MLP neurons of a small language model. Each row is named by its layer, matrix (up: input weights; down: output weights) and neuron, and shows model dimensions 32-223. Each number is 128 + 32 x the weight over its row's rms, rounded and kept within 0 to 255. Numbers have three digits each.
After each neuron's rows, "fires on" lists the tokens most often at its 100 highest values on Wikipedia text that the model never trained on.

L6.up1013:118107074167150178122171143110116102181110163111088091167111126123161144109159136131098082166159128156170099131071135125160162134220131147145152107098168149071094125159199129168106149155050103117121152133128162183119126098117068088196174132102182153103153120090093109155106129116127115152130146185199105165165138124091099098187111117199128168119146076150116155144172095147123111130173133108112092161121149122169121156118127113153179167140072087082091100118131150140113126160147203118215117107096114116159158102145087172152093095137111114149126128137155124116143156104165159138
L6.down1013:132130085175122128072101165175166127125071111025132131040098161214097130144180132155135128130130100090133181102044112153101110121119114147163148124129127123051112137088137079130098158127156113125110106132106102164131162145112084097160117130117109119135161188177151078155115104108200189117120062114131120151165097120166128161130180138156135109160133173175183129192116152141166127139109098103142124109120162130168121090064095115137088112106123086106144133141146171163131127092163137139097053130080115083154135128113050081181158075146155129167126121168059123137098175143150132123
fires on: " |", ".", "#", "|"

L8.up498:075079055075143099130085121126200139133136142111094130087215184120142106136155123114103157102135181163117099152141203171110110124079125096107159123142107135080111160090169078110161110136072099104142114103054142101149069121126066088163098096147192119192127164100131155136181181156130097116165176155107123144125139101147095065111127179116095126106090110140207066123159177110118182142122071143131139215126177170135166151103151083121124125153121156139127167133153114095108085131087091099120060116179125103141163130161121158112152113157108131111127096132190173136159110149153160126
L8.down498:138174161148182111148149120083088144164140148139092089116128091070144094164181099102180150165191116110077133121190069088108144148116085119120169187142160105108090088142041114156110107108120093159086167141093099127133118102137084087091093137172109118082130111094087132106103153142102133111140145157115087142125141140178115151177137121129096126172196128126130085157142059114135167111131125125080157138175118118116187199168095132131196119138117148103088107149138129049107140145165132104144163096134119147087141133167148085122123158132075092138163157090191096060099180099104136187
fires on: " was", " a", " and", " co", "-", " or"

L8.up262:103173153157185160141128131135149095110134060167076112067140096146154201099099110106172174152090128096153146195111196103135136115056117106135109176170120120083137128049124112134146106169163110102206132169107106185148118154164078121118118144159117127149118151139158081140107166085149128135103145116152117106107120082115099128173137054186039093107176118155098109185156166173166122085157117132100154104145168094114144111113145046138180195112122166127118109142128127147159158132138189149165111067109082095130131132163124133114103117139157139141097174095159172121155158111113150103
L8.down262:181089091124150155107127166108104130159129181110164084188098147214082088104143129132134095085105113135109142147159143122068188090133104122118138141177116137136173103112084077117118095118084119142115151100109120113120150068139146174163105100144137163128069129162102094087144140056056121139069146170147149169070095107180157128136129153144121094108086176060125098160178148160121119172095144085151173154118111168133162106144140153104130179117126146127088088164140158162105124145068121120045131129111110124082163125115163090150147084184098106047160174127194151165174076115128136143
fires on: "t", "\n", "ort", "ss", "gov", "n"

L8.up598:155131073114222083122115106096201115096143107171131096122165088136146126204149087142092141170129123127098147102171090083152095102152161129099128123137162193142117095100159153107105150113132101116138125121109165183143067133117120116169141124146163187105160113062138073093170126126126125154149080133159117132176140165134111135182138225184125115116131110125140132167131136117160132015102094170151131148101127174162119039137200136140171159114114173185130136097114109116154172120123139178174100131121115131093132128149109105146115059065167109135172093115101131164180135121093096121
L8.down598:078140159113066165132115135139094142093054126112159147144107163101113116103077097102049150169084102124115151114155159159105141183088150068152086108150087105150129130150170127172163091109111159169142097172147069094158106124160086096147135159141171122106126081164154141149062148146161151118111145158152153115070169147088119079147129110166072121102137121171149156139120122161130078191177162058157166140161153105086088111113021140136097106100157119053116134120210162090088094207109127097168111116120138109155160116096140115136148182139167118101085130098129166137151139168119162114
fires on: "-", ",", " -", ":", " of", " while"

L5.up986:112087100097145116131170128142177169164136164151127153155146083092153146081148150163058182118141135158116155108151140133129199107094115145161119221149130171103186100138093109089121080155145138183136104152145170100072088152099102117123162139073075099113106140033198179082194102133136113092143110143080108150127173149105131209101158141081157179138190188149130141142127170164143121149167079114162059176101152104065140118118160162134083148166128148158136130124111098124118141046101089096122122120154103135143164115120128111141090112094160112140163097145119138087149107147101133099
L5.down986:084187137136153103104030159104121167178094103098175123144120211100138092152143118157160151111205128115116061144122125164167084120128106086168121159130135110070124083165120128171121145124124139112159129075120181136139134067105119051121142166163140139187142118128117072126160135135124128204133181113195168155114136057092138214144050090117060117101158098106143161115168132131126168140102077138132136161082128104129164134136090165177183129154124068134108147139127162110075197113156116136133123104155088117083094088148141120123134154139121169111081093155131143132207127158111082129
fires on: "f", "os", "od", "ot", "ic"

L6.up23:166096123171124100118077092119134129153135108094159121128138058103134126152161134102108100107148081163119142139099124116115128142111175188105160101131120174166093125146152072144139133114084086132167143116162131125137156111136066154133184143146097134134161090108116131137175132139084108128136077130120110092111157158119112077197119168098103187194129123128161089148114215118218130121140125172144099165098098124153101103140155092174091148203110141163189122142129103087161085080115093181124140128056124117132141088148121164156027066133177133101115136094022142168109120118155088149
L6.down23:112069090179092143156104118168125150155117127170129133146172164191159111104170116106079153119148125145155106123095115211126121087157116107124134157083117161127089182106140153113173160108084130105110090039143108070133091150161133128077150072074153065077106083118123144113126074147065105095110169087142139114141192128144134121118120173102119052131130106185126139161152153124089156177159097105152108142073122134135120140107089182116126183112169111127137158119113150138134167156109152162131050134124113102103178118093122173123123146145109156091144111182104183108204153165117152083
fires on: "\n\n", " Website", ";", "=", "\"", "i"

L4.up1012:103084106094110084161126138126140093135116137122152096112156157076119120128100156142045060156150123163153082104144130147099194170163130126167093126095154167164085104112114131156153049112108105153097126121137132182140132098137131120150182104150175146110167111103127100118132136095116143183169166128150070159121105127098113101182141076096069187087114096139148083133067104145176122080206133140197056143114136148118169125112139113159128161151096119171047119132100077156151162123114126183135138110115129100102204156124102128153063127140099083115181124172128120201108172163088142137
L4.down1012:149098096126117133192186150082137171093119122038142081104131120080152137105111073148204083092176164109091140125140145124148117162090151173107113111157155103124100130166122155110132178183187067134160143170116077108154120143127076103105184129113099125127130138063164118132184130185155063166052089122087101160135121136153083157117139134111188111138132151205094057133127167103124082113168133086147092183097130166120119167126086146120157184098139133115156082117127115129127119067151063111176143129128120105118142165152129167161159081148098089159145145137117118221144088196154138127
fires on: " of", "ci"

L4.up895:161164088139090145117084138143098131078144097154117127099126147132157135158122121130045151068133094127091087106104139154060130099068131105149149159109117170180149141196074094098074118119157156159152105103079145177155110082122135127111166116122146108151067146145102102131080138166021160149081163107114109155108064163127144150138090111181160180154125192149137125149092193093167138138141095144138106100155106122132059102137099155177124146146131142160134132161159144102101137133151100125121173126105087141091115138198077140134082140084113162076131101124119161178141074183142058039
L4.down895:096125109117145123140130173184109145130135147067162179104120097086133065088097150111143126124056144128108194089151148073090117069107152135133128103091144107148077164139155109188116154106165114089114049147182142162112237165152153205152152125123160146150185082145158183112153093065143115148138106108105112076162154115058133121074125138100172113116109110170115101114141097132127087133126123131125166136099139078119095115164151116141157131111094138081156121125095112147144101131093084099106110111205163101152186099118171066114115127133147128115171155156113167143140156090096173224
fires on: " since", " even", " both", " before", " 1", "1"

L4.up113:185103129070128123186161133109079150119132077130138189176098120097149204145117088112177148082165107142097153123084117071147190077103119049176149125149162147142155053158142167159094092137142089153115122150156109094071135157121105055137122109118155101149118104124124155187169116120129167147127159150132076159097125180042103142145126113191166133106146106102120116137166100181148186118156107073155074066173182080141084124156118120080115097145144117093105111136148126139105193124116142086129125100141111117126158147120171142126149108161142165118146140156102138105139115145090146124
L4.down113:090106146122098114165161118109108140162205109110156197161139075171129160069121157133119161136072145147164136139138113116172116139135130165165110171171111128114071088094116180093116107117115117157179105119173221173100167094170131156123089082116108105140138136108154082108098149149062114135085103195142136163159143139159144156099090147096082080111071103163091150090159147139102153122078164116124137188087056116111145146161150102138139213118177184168090063087149105111079174126110095139124112121154155117157115118120133109049113178189102151149162085182135121140100083110130128125
fires on: "er", " card", "r", "on", "p", "ion"

L6.up1066:173178145076177123221085156138133103122113113069107118148171108084104190121143133124111135167141078109104126154151136143151146079072049146148102102141134082126164115103147122164124109131140121097121096130144162146153158157145090152152142179177177119123151079099132144084126158088176165170116124181177106119124160151086070157201119069128157083150123096126153062143157166167156121123076137139129122201133125124127071147132139027164150102143109091138141136113130097131122158149195168171137131108148190197160195118098142136118079112126148111142108164157119132124150173094170160085
L6.down1066:131102059050105115092131067077135126081187145102194073153132132193120105091139139063148084168094157132135142176124159108121138149145135126114135135127136153119142149120136190112136149126103181185182108148166123133111136108168238117144096129088133125124112138177112190149110155208134102091177183086129114145114088134121128132136116131121083079100166161123084153098092147120138126120128170126166159134167109092115180121056157164122076097212168116164148107170110120177119128086155092133092141121089108132121105123116122102138138084167091126061135125073125128096110076187128094135
fires on: "ly", " of", "ed", "n", "ps", "t"

L5.up1060:066122115101153094148149071109186130204149082127101137133165129146157157158075130150143082106122122105143090161100199087150155173110105169146137122094113101145107155182159128158129141094132135137147126122172138150150174105075110102119153109162164140169122146123112110132095210132096080143124116165149141122108184122136092117121153148096128135146162140143126151173120086081129100021129169141143179146130116035214119126161135144117182145168148132151113094134143100142126143174119160125159121132131121095098101095193098189187129144170149110143148105087102119146091168056172119132
L5.down1060:156135122189132159088144150178093133114187086135117122102111137178144123127179126131108134105137101130121212079117104168157198138177099090110091116112155064110115105116129135115094150172125090102161111158133121133167112141152000158121139147127181089166099143129088168165132096070091109138169063079081158097133188112098134118068186139152125149107094094148139102077156135156130191123111111133065121114155137125110098143132128093185101124140138116105089114128081170095095154116143112096131135150164119134091196080038123150176092167124156114074151134196154068174141125106130070160
fires on: " |", "che", "ne", "="

L5.up1004:128112116133175166074089120158088088074060110142104131149113078128136122106120121163124126120157133102119100154132109119068083118115116114142125152116151113126078189186170116165125153149131070129182203163158116133126160059130117139112163148138137078133126150105139076142161158094145164200115140162122095075130100138131080175104204108141158111147114078132095134155118173165081097125090095210093087090084128080119121099077111108156106136173127116134091114111161027125166139148119143153173134129162168081112109161126109163092108103134114093158159136062209156110202145112112152090
L5.down1004:137105154133093107176175116142158160086216100123111097080199155120101111138133121125115135125122109182123146084099154082143130128135151102081142107144174149149170134107198122145152145142086153129111116056146122131113133124155183111158134101127131102101139122091052121111155178101100117077132113113122202173149105063184167125115066095124074139081110144096128144130114109174116115146171166112098130177086120139151121146087150127127174136100091152144148147209101139104109125118167137132151049094128133233138097173119153132167090134143134135080136141137105113198100102111140131160
fires on: " had", "ss", "re", "int", " have", "t"

L2.up713:134107071161153078085189149166123099144098106121074056069145126103057115142117133081072139115122181132119093080078087112081154098136116154143176162127162146180089119109093104106151112139104106169114103134141148113170164142137154053108106206104150066116114070127141071156102151100106106149177119153137131187116083162130126064154165202118135121196170121110129127102132136124084116102119134116097107155164166110125121113108177124125149138156116070160132127167102123083140113105114032154167053174103216114135110123141156138142111125177165124152172139147139168115133115083140060152
L2.down713:081101168098098119118158139101095104157174152081111139111112138073124121126185121139108158147129131154118174072100172109104122166156177195120100077133127124119133084101100120154127175135111105181162148103108148103148129189136196124135065158110143130139181143112194154129156158117165113157118099106178074094090132102140130147129179138124088082138160136142125102115124115103124118163142136136151138067134136121139089146156084146174100058089131152157140137075109170121158122123170128174147134132144140094185092184147139135147131149143158118097120173076107183002100107153060052184
fires on: " Vol", " Bol", " Her", "Al", " participate", " 2022"

L6.up505:132121090120158146152172109126147160092157122116147108127196116117174158218137153114067128129162114138130144153172135113124157059121063139131213153111126171155138062100138090154097096163116153089147089084049089134141158142103128104089154124086114164161094120119126175077183191133120151106103109157107102160110077164142141132169119082157088108126165162170120070175188139099160149134190095127087131113167114134162167106130164137161155134199117139148133140159131182095117160131110134149172094127086122114119168098105152171120190062134165133140161137108129143134120117128139054136
L6.down505:070162095187132099098089118153119085078155031130082113116172114149182102127121120149117161146131151136141137128127100068150143169140133134129141113199141145114066101125114113106113108125172083100161130126168110142056149131091197158109159129058144079146119131160118140147154129103158135116151118102134170158072066139192166153107189128131141118130136083146135164156145154197129166110140097170050073136099165184132124124076083171075105133082151131146100110171144143164154098089089138068134158137141148187150138124173073091128153154214175109143130124161127156072122139092106114111
fires on: "-", "  ", "ro", "le"

L6.up1122:154092124147146119115153077141128183136135104173108103093150169135098146188087085109127079122138161155155170167137163099167182145074149152126144118123078164129143174119111168116194112138117125143088147119082153168126102109100049078160144148073143133149119135142122054120102084122136156167128121182126166105121120126133044080158096109124146136106111118152109132132140120110187085178118163117151096128111178114144138122151128165122182133135119143123103150121103167069125148108165174118132075161116122111109136119175132148148177137063178127124134065077160149143107092094169076010
L6.down1122:117087097125114146137131143052122068137139102092175163027146102158119112144174127161162147148180115165185087123153055144143134141126188160135092093098111147124132176116154142178117159122150157161140123095105104083065140120080109135145110093166130070158100090146211150183107112090122169150143158174126161136142108069118202106115104101129154195149090086115140064169153123123144141132119169068098153145098152082126099146167108104132096107028112062111105152159098155117152097156109121146123133106120098151130103141122189056102097158113143138120127176133107141085185128134185168088
fires on: "=", " over", " |", " (", "ca"

L6.up931:168117070160134088117132121093113160098138167182067139120143076142116154164186115104133103127126192081176120130088057140125108109138134148119183155121215169206190143136109117147129127175157117085094096124194136135108155100083106087109100122161152135157173125076106134106145163103148098147104150164121138094116123113129086155122095135165093172115147089105094126203167165126153082078129130139083142221145148132106105132127136059110148144145099165131112187170078092164097131119119149123137125116115084128109113131177177138158178040067133117097129088090103129108074147166146118123
L6.down931:120124135103108157128122170155154092108138084099085133040166090199168122103123100105156119067217170109122183113081126131165169207140105109122130125074106073144141155103129104132126183163121147122147152108105092155180165138120144068102186151099122138107106055116116177188101122114137165107150198120133141166153082134155194111187120121122104086170153126105139118111140160169086119214140071125110180136097155129203100131099147148159140103096132097086114124101120090097108055128095160124160139099129131183139163123153119121140116097106102059124143118180088074139137088147153155140
fires on: " with", " about", " is", " |", " only", " −"

L8.up1080:169050129128174125153118105170153091068186101112162136127132156090159151190126149181085157123081113162110185136134159073119101139130112120172111094143084150146097111134127133153105086078179070129152088114159074078171115165076101161106115093141079135164023144109097154093210117145122117160129131158104096140090109106112138108076096174168154175152112176112075127208127132113182146140123142156126106114152086122152115146183130172172097132200070142147157093148146150114080157109137125068085082168115146134128127140140082159114180086158140095168086105141132117075136086121119082166
L8.down1080:106175070111124169109165121077112145161151081205081123133115147076121174102156075107104160114113112149137150073134141171140137156140133133161194133153146148090121139110069136199129122155159126130148130109135097089120110103116051138167200188127164104102113161163086175125148183149148173181092140150146130111144120144165117125114082138055036146165087062159112130133119137107153099141072100128110137150142097112114092146093167073064062167153178094119138059147155104131098141120044151123174168104164086126138091142138184092136105137175147148159094125130142100194142117126116098121
fires on: "-", " 2001"

L6.up94:132089086130149141134152089123148126099096080123155129138164168121125101146094099145055141160123157169065113088143180094099082086149185111110122124106108127109121109161186067131223118149100051142133066112121117191144111152095121073138155153154128108138096065140165071096165195072123144130196103108154166177167069102140076125115149146171117115097097156175187124136135082121178104115121064160202113169100193113167088094092206068121178120122147112158124162112116122123127120120101092148119122116128094145173131139183166101136141149093138091087156152124141133132141151142159116164
L6.down94:121151140136132107129101123082159146107137138163142152126111114103142148098106147059153124141115078109098129146130164137169153137154160058125129124071114179131130120096051173117202113096058184153134143162094143103094127096161109211118136059101155135102123159127131137138076088127092161166101134118151077124112114145146185121080075137112123159178129131066138117156121242149174104100130133173119136111157112123134190151104088147158139148123155130069133149156115129124097104102144094135165111139064132142060109139199091212158081136134109157116146101111163127088153170086091172132
fires on: "-", " short", " direct"

L2.up396:177137152150156138095149157117133133100130088127108156160192142000151103128077099090170120070130144128116121070073106118132154126113088125134142195083081132127149081128114096179113176122162112111166121161168122123163110074095099073131145111156107091100093093147167129158152091158124125198166113147100131139054104137151126102125122121207168128162157143131135073178146108133127123115147116153186105101124143145172121032165146134140084114149163138145140122108095100119123156082112165149174121101078110141051102128082125108182102157113112108139128146056125152117123156095098146083
L2.down396:111206139182149133112173110100176116136074065133102127164151112138146087117058062104147101080136122133143148103123162077126127133069126074130181116138115072182121086163124125125127126155113131146158096083174155107167114140098204108121102182079076133127103103144115195099172154119114189113107171176130112130143087114137130172126096083136149137138095093106116119109122069094167095134132148161128155181177087170155119101116177154173098164132136140082144077139129154118122136115086091117131129103096098157120123147122124134189151138099157111107152191130069188152099110061081195148
fires on: " Cup", "ict", " home", " Rod", " card", "ag"

L6.up896:142113149121178077093128107195138158158107140106149085106164100106112187115116119170123077137160186147081101141122125164105174101127206158159179184133084153102097155119123129102078131096088119132053166112144078109116150092095078126109122095155139165132118131158108115148106129187149096157149149123095107166143127119109124129093125141115135148160077112103096158107142113077071148079136162165116166172136074108168098110165122103132090124168140139137108110140152172113141174105112127138131083137141158155091123164177149132089167140085139123163143134112160202150156095125100061037
L6.down896:163127144114072090103080152104149156108149128114119107104153134171101144179094077110129138152138096087177195140119147172112125171223125118187151031142114125133149098117146164181093093133094137167142157134085153151152175113169217075103138130123092140126100134097116143105134112058114139080137159100070132118108103134145173184122080081139143112124145165162129114144154161166141143172111115163177109138123150131153142127116144100144153093104106077108143084108096089159121071176101086126110092082117083149136144143171075152097163134139127119119130141133068144132185133086170183088
fires on: ".", "o", "cio", "\n\n", "–", "ico"

L6.up1137:083087123089073090116138133154108097115141152109117086130127147126131114140127041066085138144100185125127070125144166125144143131103152139177165210132082124166152109143181075114097105133147104131113100097119086131159119127110086121192111127120152167084087144128107135068183170138106120199134178136151112171044113157087117118171075109124128167126099157122161122165129109132103140116122121156135151125103189110171065157187112136100110146136146163108113107111068177123123171135162171125144159108110136104101134149198156152115152093104110133187145144082106155104163090189039123096
L6.down1137:090112111078089127158126141128102129057156142113138146090088133125169139070144030150099115165123110119100061111146136143131131118125149122148127208170140069147149127152148067135110177125186114169162102178124089114161157066094086116104069112108088079146119113195108118148143119134082132198155144128182140175080145130123154127113129120113194160166097139145102110109174151187085196118151126093077168114109149155095086179156139116076086109115125150071090175092162144120132150114093185139150177087095152143127137139127131129076072126144148141161138124146061107116179111111164108119
fires on: " |", "=", "|"

L6.up346:133078090115163149085126148108114189115102132106118103120140130120152135158162140120133111088125160092145124130096120166146135105126121126124128140160222164168150071151151110117104074165100041156156081148126171083192088121077073104146198076178193120111135129097116125154115155115131115127125163149134152088102140134113111149155071192085156132139138111106110104117150154123136141105169128123152102148087153129161129090121203132136172157112101118136144179108095062122134143188137140119141121169063064083141171103125166134179138132157183142205166128097171135103122137172157078118
L6.down346:077139084148079199147150154160150185136122090119124140121111154209120130145156112167156145088179099101100163099169144084134096110096148120114125113111064107152115204118090107135128117073102092109090131057133075122126164101191115135143103164171078165172082108102099085146126095156171154128149175161070175086173111150185142126142157117122165173115148110153105096147138084089176147144158147123133142120125143096144167083140125104058129153079204162084144131141146148185122124097103131168084108085172098186137147106091135137175106125134207078079163102164135157126149144131126132066
fires on: " is", " |", " was", " 978", " Be", "ca"

L6.up770:156122118108104090169108154134141078129112115090119084182091116138105167168138144132069087170139162155086118153105179106121191191113122121055142070161205193124130087101140159119093088103069165138140115139142124164109135152166099147144130108148050133208146109131070060144113146167119161102170084119129108064092176134113114119142130150214154181175161101122173076111099143128179112105174127108142140135128094094081119161125148070115102126181130141185131151156095074123160125134094131194133098113062148103080188114175155137155120126132131106189124152153123161146069087084087133130
L6.down770:135106124122148146114133161109101131168171143133169132101138169201160101072135096059169111086129103068122187136113106147170058076103130121170111111173130096133065149103170072152116129174132141109085090147136199134160130125135172115130120177064163170138150072124149108086127116143091070092125126083126165162151107088105152164111125152155167119195147107162177172152123091138110121160193111139107148164116129134118117120142081158108131127131112107071080129116119184133104113123148160121185092139099062102084163139165119086154156000136103112100169107111151161143119141145132111170
fires on: "\"", " of", ".", ";", ","

L2.up997:094093142115127111151103158134118173141095071083142127137121158090164143097112167152143180099152120151072139117105140137178154160165138122113114174111158160147080144115139128196107086105154100123116148140170125149066170155103100132119143120165135116188130080088111153140131183158081134092180116155204174066135076068067104093145171183096126153122179091165093148169129127157140131152147153103123147124130162104116111142095112041108145128177153168123140140171097073156133097102136147172214126083166104155142154100182069158131109174131184128095124045155099074123128118142123162107
L2.down997:109128132144169082107105122119162170114159129114089095111136148101175045180137129097149064151092111105167129085086176145134128181178125130114099074113071105163139157095157091173081136115058157147088170099130108090122155150131092149157027118122187157092131161165153172133093181180142119168123110137134179085105145119103163047106143137125135130170130103194147116111155101089088133097120178140158145142156141116130122163146106125147093136136077112180173131164172160114100140119139152127159144107184109120087113152136150138192133118116151173167150145083173138121121164131134168107
fires on: " of", "n", "/", "z", "ich"

L2.up606:134179136140146165130161105152204126078118145152161131136143104111085171168107121115157124144144123141108122136072121136115113124053096110143199143131124167126138068104152162161107137096152099082174125108138105144133167082118146108134101146111083145122120126149125123127156168179072121141128088138065087175156078143124090079097137113221075172184102173158117071168129132126159115053104153098116143133160103152173135158135179149130161093094100113155157167174077151148092149103049182063189070150094090177103094144111146123107062127105099134153137125115130125168114106130108140121
L2.down606:126058118162129127088201130106193135122111173179113119128157073145165080084086138158092132128119142170116150172155099096132159071124152143093146111102090131177105149143157124107170125086121144130172142136130092207115135084099236141089052123159103119039118106164143144074118117052155182163099119152113117177135106105167101132147164156154096117122112122084141157112108151128114116126147098141116079107072120213119138177117139130178151157129115135128125130145129144144170132105057164142113102116152152132117106085118118125100146173087125118112177137177067116177102155153105169178
fires on: " temple", " artist", " footballer", " sea", " species", " designer"

L4.up1095:157136113101162141156129136095141130114096102123055082108167165099107164107089129139151100137131107162036073115159114114115090148133163169107090131110166102096146106117185135113145098123123111134122139165075174154134107141133113126097154098190131065134136155097174127124116191179083116165109150119165140111124102109105140099170136154105075152111112066198139182124169120149129111087120178119162073120156210102108177135130130134142113132166174147159099121127100104149144143141151149139136098175086169065071162081144147150117049110131153074147119130170153127190100110181080096134
L4.down1095:113145153122166083130141162140135105093079145135130131177103162065154179162146098158118100114134103066161082122156159131092150180082131152085111169096110134151122097072160116132113129114044144111106144102095133120106106150116059110173157102155135077130119177114107156101110123136102127172126177102146115099144125109125104120129107171145189117138141142229155114112090151127121090149126147114179118151145172135137162130157158109110128156120115138099237128143120076148125120038131101169185127148177135192132189105140128132162148149119115083146145133162159146174103099119151183100
fires on: " of", "nt"

L2.up1128:141143081087101048081171083169137190104116185108082158100104139110124050117168148093150119095146101108087144103083142183073117082135119155142095105054156170123133125121160138141134094126150080119117104112131143138115103110101106114189091093123126094107150155118179150143171127142158048163149085147104169157197089120172140114111133158113081104131164153153150127133177139124135174070165129142198128107141157155115092135142143137123079145168173129171151147145172128134093101107144140112111146203136170181121173155104086127120134142113171123126134099167120122226123125074138076120
L2.down1128:136146142164126193102131148188136125190125178118174170163110146198078102144127155151104138149126145168116156158099078141110124187138158127102115117157163069121127137095161197108074100145133119111143124148134141168086151162104220145127079138100131172161118101142052088070117091163129126149147105131123054107093192126136117140061121165098183151144094116127009120139145110119126170157159121105069103131112166167128110148114195132146097125129127131080098098081097152172107120132107185126107103100156076148169090122126118115050119137169093148102082155135131110103111127082101094147
fires on: " which", " she", " 1994", "2008", " 1998"

L2.up339:104077076201132128144097097163160167146095109109099101135123134114145196155148107107142129130180106121103142170107144132117146157141140151128128174106124126139092086134096120106131060147098096085125189081098169106172135123069096110117161119151118144115121160175103100133143127137161150155126158143173056124176209136102057173172158093148150139111100104144129116129202150135117091127122154097146083104125096070146041142122151136127087167117161100082136082119144114126074160143131110147146138173147164051121138168145157126176087142126147148108103104126146176096215139106134117114
L2.down339:142156119141053128178097111099157131101149138153122099037127133077132141177082188109127094107111092145125112125178093122183116120127155142114050097155168073124137197083177120071155097115139170105152148132173102168123141150152135148129154102114096129118105147085117097111122178129150089135102079163144191160168049151096108126131085140149112136124174170143092162129091120154074126136124127128115056128160106194129153126103133136158135059111084110167115172194099121129153164162134110108125119138141126149106163148095078146083126136105169134156107138144178118166033139125083150126
fires on: "ter", "per", "de", "se", "bal", "ist"

L5.up15:140142160111132097105123118148181177085143114104098057100167124141179132207102096141092099181150154134082186157188177163077134119090158136137108172139172199125151153124141161088141107171074121084106068122085148156111121167098133100129143119105133132173079110115141090068139134180163115164106149143119126103054147121163118068126152135129106131135093200127118091112137188087162127107142121181119125097101105133168139100144163098184131158129109102088078160139109152125150171087063127133180065142084129089110180083148086149063136080134121167139165085156127141159105133112089130081
L5.down15:107120133099109066097108078125116118091126110162127121097096123189114131178080126170168088171149163136166117160098160153069076083086111143149113147195168137109131135126158130111109104178120133171116140119033075157154159129149167148142091140154107131092151109180166078127163160089151133125097147131085093118134107143184157126112113101055126164172107126136155105038132170122176148096121121142133089214151122096153190140130172121142105118125109099128118198110119159102122122151150118120062091128078173106120229166165115162123161131147154137106162057147129125120118095120123125098
fires on: ".", "\n\n", "-", ",", "\n     "

L4.up922:143119134164123097101165150163102080140145178187126173161106117101146186109140106100141119115118098141074122147100128124136196143120139124179182205113158129102134094067125172097135033140147137130123148081148130144110150117139101115168152117129105141131129093144111145111115120137145166134116110138160062133146180157098136142111141127182132168129113128082102095153125099126135198083134097086138125105155099113187124141114110086093141174111184067160058103135098116090100154126143144107075121068144188144067139099157147128111096061142163203134170124143100128163128111066071152094
L4.down922:120113181119114108128121113131114153109064158133117148131160094226097105104150145146124092120164121109112116179159062123131144130120118100063116126177108182155161099126096100143099093139155122155088065118184122183152162171146185144122083078137139130124098094138116147101059113157167152170147108164133142128109181115120125144146064135113077171138114031184103190061140096102151168158117151160173119068130127113068169097178105160108158106151162131078133068114077103156138166132114113186135118130179151129144132130121102134140166158178083081144146156172128125143128126082087157125
fires on: "er", "ers", "r", "ist", "M", "men"

L4.up428:110113100143105120141124137168116197120067126141092091187152144111075131094130135113120120147158151127182103115126143121129179092105157157161183141133147109167146161146087121125070076159124140132102145123107114103154082138088110140170110123138160074128089095073148106121091121162163138094154130127115143141145094133142059129200163160155105150114166167089114170191183109144156146112105070152138087217094119141138133094088084107104128148172140117148110154138166118159109147126119087155143175102063099078124145104165033140163131137183124148096094059111134193121103085157067085127
L4.down428:137113133164124123107124139150157173139107156090124122157141161205086093184100059102129159119125203125101145106093141145143119099095147162144153129098131141128148126149158112117127147115179140084091160092161139110226179131140085139108132112121136117129128179085121119119135141146139054140154113079093122130130128153151093104160142152152147077134103097150149126130128078138053143143121124150137106133111181185090023119069131121182119099121130114118174209142094097049150123073133109135166163183134063098153108095111105076181168160098133089128170055141088119112096112144120199137
fires on: " since", " of", "qu", " that", "c", "ill"

L6.up68:116097105080119161122148151123116087148142062146129109169153111183105114180097127110141147091120134099158069135144143144147156146181119205143126107084171150111087083190140114133110097152092124081151151096124127144140111014133056086232180160111170151135178119117080109149123159071131121136126085155160117132134094173121062118160154088166139172146147121128158100147112080111130094114111107158147092124164172076108109161138172107129116131122157113143169122110108146143099142174127146122168061077137093058131122138129127174178075144143118085130211132132194160149172117105108109103
L6.down68:104137086143140146112075158158131108113089104146118141071048174226151161119156133164120096180137102154101128115094047129154100117102101099137176120133166123086146133120122082176106179124212173159127102121133114172116146161144037145141152133117086139150187158163108092165102123054146100149166133139089092100248087154135096100079150164150126136143151142126124172100118116157185140098124132079177134149139132100126118094136118101100113075070101079125108134183151150113158076129127111172108091140117144107170113119119112124160131144170172091126150158220114091150156157065128133134
fires on: " |", "|"